MLP neurons of a small language model. Each row is named by its layer, matrix (up: input weights; down: output weights) and neuron, and shows model dimensions 80-175. Each number is 500 + 40 x the weight over its row's rms, rounded and kept within 0 to 999. Numbers have three digits each.
After each neuron's rows, "raises" lists the tokens whose logits its output raises most directly, leaving later layers aside; "fires on" lists the tokens most often at its 100 highest values on Wikipedia text that the model never trained on.

L6.up55:504382469501469455431546521530459482523486516478463550465518443476527489485479552448488514534509464519516486452521442510513496522483518494464535478538519551480489536501504458499498452485514503477432514475422493520512537528517524516492535444514437473474466526518562553384574575514493556555
L6.down55:458533510500466486566519504516464514473432499522543564500456497514448479511564480533548520540496474525559473509586535543478494513533490505548531499495518455523432529503540518483645456555531490489538566500538478484544497490508470485503449469526533478520504476498511479497459492521323504549
raises: "\n\n", " They", " Their", " This", " It"
fires on: ".", ":"

L4.up474:469478410393442508442451510545530527541456526458522559519522506498506569554542442473556439574393519475508494447455440468486459541507491492531548519440487477533511482531431440403453504490503483472585566464446466490545467521454558523424475535490579491535463590524510459589499549444522569502
L4.down474:590421489495480415495495469501511476533487474498519507519584532503476463475445507493493459540501431484502489490547458515484459471527525502509512512533507460446461485514467543491484574476506484534503467499481524471536482473545495555504510548524484511484470519582515487521574443451538507496
raises: "m", "ms", "ui", "ma", "mi"
fires on: "ne", "e", "il", "el", "ge", "ld"

L6.up1380:490393505512463474508543551460488475501537534509464548431477398489478465463553553457423506558372530497504515501535492493466434518532491529514488515452563476453589517476498489486485528499508570417446478563458546536518459545556524466489516516473534540503522474518506522463536487447551521524
L6.down1380:460488540508549526514465446486443417486431509489443472448412473438436467529488418495506524522498538513506514493525471506471483506483556544571528533472533499459540505503493536420593504533527474451508441558476494521471519558549535490569450488461564466517486595528480501529461454492559424497
raises: "\n ", " October", " July", "board", " September"
fires on: "born", "On", ":", " of"

L5.up1439:528331471527478475521434580507495477502582557496468595510492391537488501478501568545500555579416496535529457513542433449547467514458504477500558445464606491509515515485498579524484506500471492449456589450460468487518518515530530543474464480494496544487500486528545498385508505481521474481
L5.down1439:487516502509489466504488472462525446536504514499478554526501466474532511519455480524491484525485488509574505495533510515498487486472496522508613514500521496490469502485460478510663514487495431484489536492501527488510494486509461500499495479502519539526482493519516464448481487524543485488
raises: "-", "=", "M", "St", "\""
fires on: "="

L5.up1310:500522442486462484536468508464453490542487525545525457495562497532526458492555458548557516474462624504556513477471489496513492445519586490498539488479583514457538506438509447494459599489498450539541530518507562421537553572500486495443543447491466545541455426551494520459492505532512529567
L5.down1310:464541507519474441514505587456554466474502511484433464513453555426413460523491477488540523506555544500526484533504484526459562533486448496530463569530562478533590537525542556466537499530546497535526440491522499575508434458513536527460480520497481556525555492452489543452498441564537503391
raises: "ee", "ating", "ees", "ha", "ire"
fires on: "–", " −", "ta", " Dec", "'"

L6.up1194:458470479446524513525468511511476532511494540552551577492491461485460529627503510569464551538447463464518535488442461428484460459490502515489530450470483504483540534455468478520431522402417484532516512504463554535498559514489545496555580481581540495432472484526534496546570529529473502546
L6.down1194:514556466523499442479534472514546513506467477457524526485486465477517528508471465478393541500499485436516444484513565573498496417485509465460509510432472458479478497575573474476500493512417483515547564431492485519561497453439567590563458474473513426465547525440530498498469541502506486494
raises: "9", "8", "1", "5", "7"
fires on: "."

L6.up548:503509538497521551570584499575530552575503580454554441480501495502514527451528487508531506538507514455469571442449484531545503528528532458534497453520514493464558542561567507515470536520494493464496529565499519493552463524563523488468595489546472551478464519553557495479512492472513533490
L6.down548:510470469452519532453486540497465420517551517494548490483467569433578552474481569533454470445475533370512490502496519476505535449533476492509539526529493471445521593475470533434451495508521477620503545528556570572499480493526508475467501478525490469501516448577489480506521488588414473538
raises: "nia", "ce", "rine", "rity", "cy"
fires on: " |", "  "

L5.up579:419470461517461475463489516510467508583480505490527482512511495547451534480443558493553503568458499530489460454526493489493487553485478521460540459430526545460479497521491576449495496473513567452473446521500504471529516528565459458450540470534435451474516466475550450467549492473530528468
L5.down579:498528488538510407489457539433503508524527560495524569486524486464549531564486506504461491458454456564504517494515482508512573516447482497438564509463511503496494447455506434554534528501470500509500468525489495521438485488541429526438517453542471576514482449482572474462575552519494443470
raises: "=", "tor", "ted", "ble", "ca"
fires on: "="

L6.up767:458505514398453584460564511461489517490475508504522538472438518544505477510473489539510509496429589457516523492506551491494468553498575528472576525479620520512522495515476529544517444420537494513527532543493570531513544536467538504490463463511490497514515500508500519476474593550478444426
L6.down767:510527449571493477502522442549516563607599399514495540507497505482595550508419489501400492474473430543439502499509565483519542550502459488442430487494438538544443507495493465502637518537509534536379537476508469555532553460483504512514586513560531523467491412526505509480489439531469499483
raises: " result", " way", " response", " means", " reaction"
fires on: " a", " an", " part"

L6.up297:498476508509545545485417479467523502497433545483466633477502433452511454549486542472492482534517513473505514504471506516534526488490523518464500514428549511419553484453549544519487474448465457496485542561486668511450492456523550535467522481600607539507487513533544551496472504496520544576
L6.down297:519465493494559445590533498567537436503502481519543538441545538558544523544413480478539481479483538487524609474491480492527553510529451524404581481457477498541402431509469453473460504555465520538458495502521474547593497487483497523425480473560479558554529434555449469531413485502480554475
raises: "fully", "ful", "side", "ness", "ous"
fires on: "-", "s", "d", "der", " for", "ing"

L4.up1249:519532522422478498516541481481542487507524539494513591483442463507464500500528457584647491522460504528548483446531478489533533506466562478478517516555541587476566517432532497518491503517452452502546536494427543495515552559488518474478492408531537497437452521599487468433458538512515565465
L4.down1249:530468503531521477432472442560479521539470526556535528534413514514524428489595500519533506462470540511485495539513588491556559509516481441525515472470574454484400502500482446535588527573446527475419465448522463473480519563516522452491485495503439508463563542562541514588550499482531525561
raises: "ling", "yd", "ten", "gar", "el"
fires on: "-", "ge", "f", "ul"

L3.up1164:488478471483489556508476449514507451569452560561495558486390525482556546457541623467524551502406538469491472481458522543501489534520535561527520468486470431529434401490525612543471479534463434480569480485518547480508536509544509520551431477550516508490514471524473495512476452503471530475
L3.down1164:495498547472513464507495435488524485490554491526493538425454518506461512603514467481494507482570509522482555499549503518485484475357536489464524518525550540459537420536500505495507522514490499522524546524487523537516543485436592525574387516478519572473477419444485492459412519517405473481
raises: "\n", "-", "\n\n", " —", " campaign"
fires on: "-", "|"

L3.up1275:506517481517522541560548495482418538540496505490489476482532514434518534494573514597579437480463548530544456544429537462504426545481536445490479478451521520478494530529516550557478543491510489485492499505479499546577494502437553473441567465531410473478482511503490473467494514491529484466
L3.down1275:499447535471480455473517503465522483537487521482531489574429464483536480577505459463427546577485506474556524481447470535439571463454475509579537458554496510521529492441561486482438397537556505520519544481601519427510532563464458523427500453469517495478500509505480448577543454479543504527
raises: "ional", "ion", "ions", "ah", "mber"
fires on: "z", "ss", "tt", "n", " to", " /"

L4.up248:483445487449479536500508503482458555475550501523527510467459531547512571516531453465455640492462522476568529535498454515500457477466516482470507519481361489490528449486550569505433561515538515529484475476436575491508473545504490491534470515487477489464486542586554525472520490480508461534
L4.down248:496539527543479467484473556571478488514450536482533519451505504456483460590574499452502527531522388518522486485454521497511495454551490433437499508514503564500504525522528510460547489499427481484470478531526547525583498505481455533608546525508526528516489609468494460529515498534501524538
raises: "ira", "ept", "iring", "ense", "ires"
fires on: "le", " record", " Championships", "lie", "ter", "g"

L4.up252:483502472482518435499441484521478516525484502530528614557491430474526508433428587586526500499523497546515450557493397501500438546500529481408625510448479509428470538525462512448487582439485534526449500606505560520458459520502526436500529405488425495479486569503525488512484554522507536478
L4.down252:561526537547513477433498504426511468478441463528518413474547447535515426540450504489460451556407552436469506500473493585478620413514555504538510450536540530401516416511474546521464540480542503512503429474519458470545575559469491513436507527523570519452507438485537514514520471464492464467
raises: "ense", "gin", "ec", "ent", "ente"
fires on: "25", "C", "ly", "c", "ins"

L5.up1083:533389480432590492473539487421468475566459535481510446513515417578562500493548514474524551590501516461516501438514438475493493473397479522438499465454453554508550533489461398526489532470533438493522527491541504492503541533499542477491478434556487548453502486515529577460544568562483584437
L5.down1083:470471487523588481548502482566531508506478543518413465415485504513455468483575506540534516523499513491458486479552564527454489437492500529450560530495478443530495459519445486477491493506478506563517471472525489512532494481489478528476468496525470485498495468457483505444483492495522486509
raises: "wide", "hood", "own", "vin", " voted"
fires on: "s", "ities", "ries"

L3.up996:426467429453551439564411530483513488553564492499519531524477520526513502426570555539462476540419529559521440500535538459539488493487528526493524468541527493515518466460529533493469548440521479464518540481455568432544477518511570525538454518488507575560529503521541491483456594492535479472
L3.down996:476525504490537490497490501489524471516496482516523492539505477501511500497517474529496489507469510526628486509519486487507472464499526508497520488516498498508489481499494506498749494484535467484498521480505535465521499496512512504496480484486524520505501532522516501490470511501580499494
raises: "-", "=", "St", "S", "M"
fires on: "|", "sl", "eg", " Apps", "hum"

L6.up1247:409405520516451510551512498467476489519483514488548499481475530502521507444507537537439564535486492529522576519465411481443496544491478514556510526503588536555547490461482547457398446494552521517518514483491507431462548561506505508483520572486499551546585439494502525506454470504513458472
L6.down1247:555505502496541477493528475468412489493566503531457493486521490563489548480517501483473436567486539496518518467543512433535528437531454586439473509508460482554530530512487507510482547485474469513530524533493519466510517504580545490530475515463486503479525499491467539528558583542465488549
raises: "ous", "ously", "urs", "ician", "ows"
fires on: "  ", "ic", " (", " age", "ne"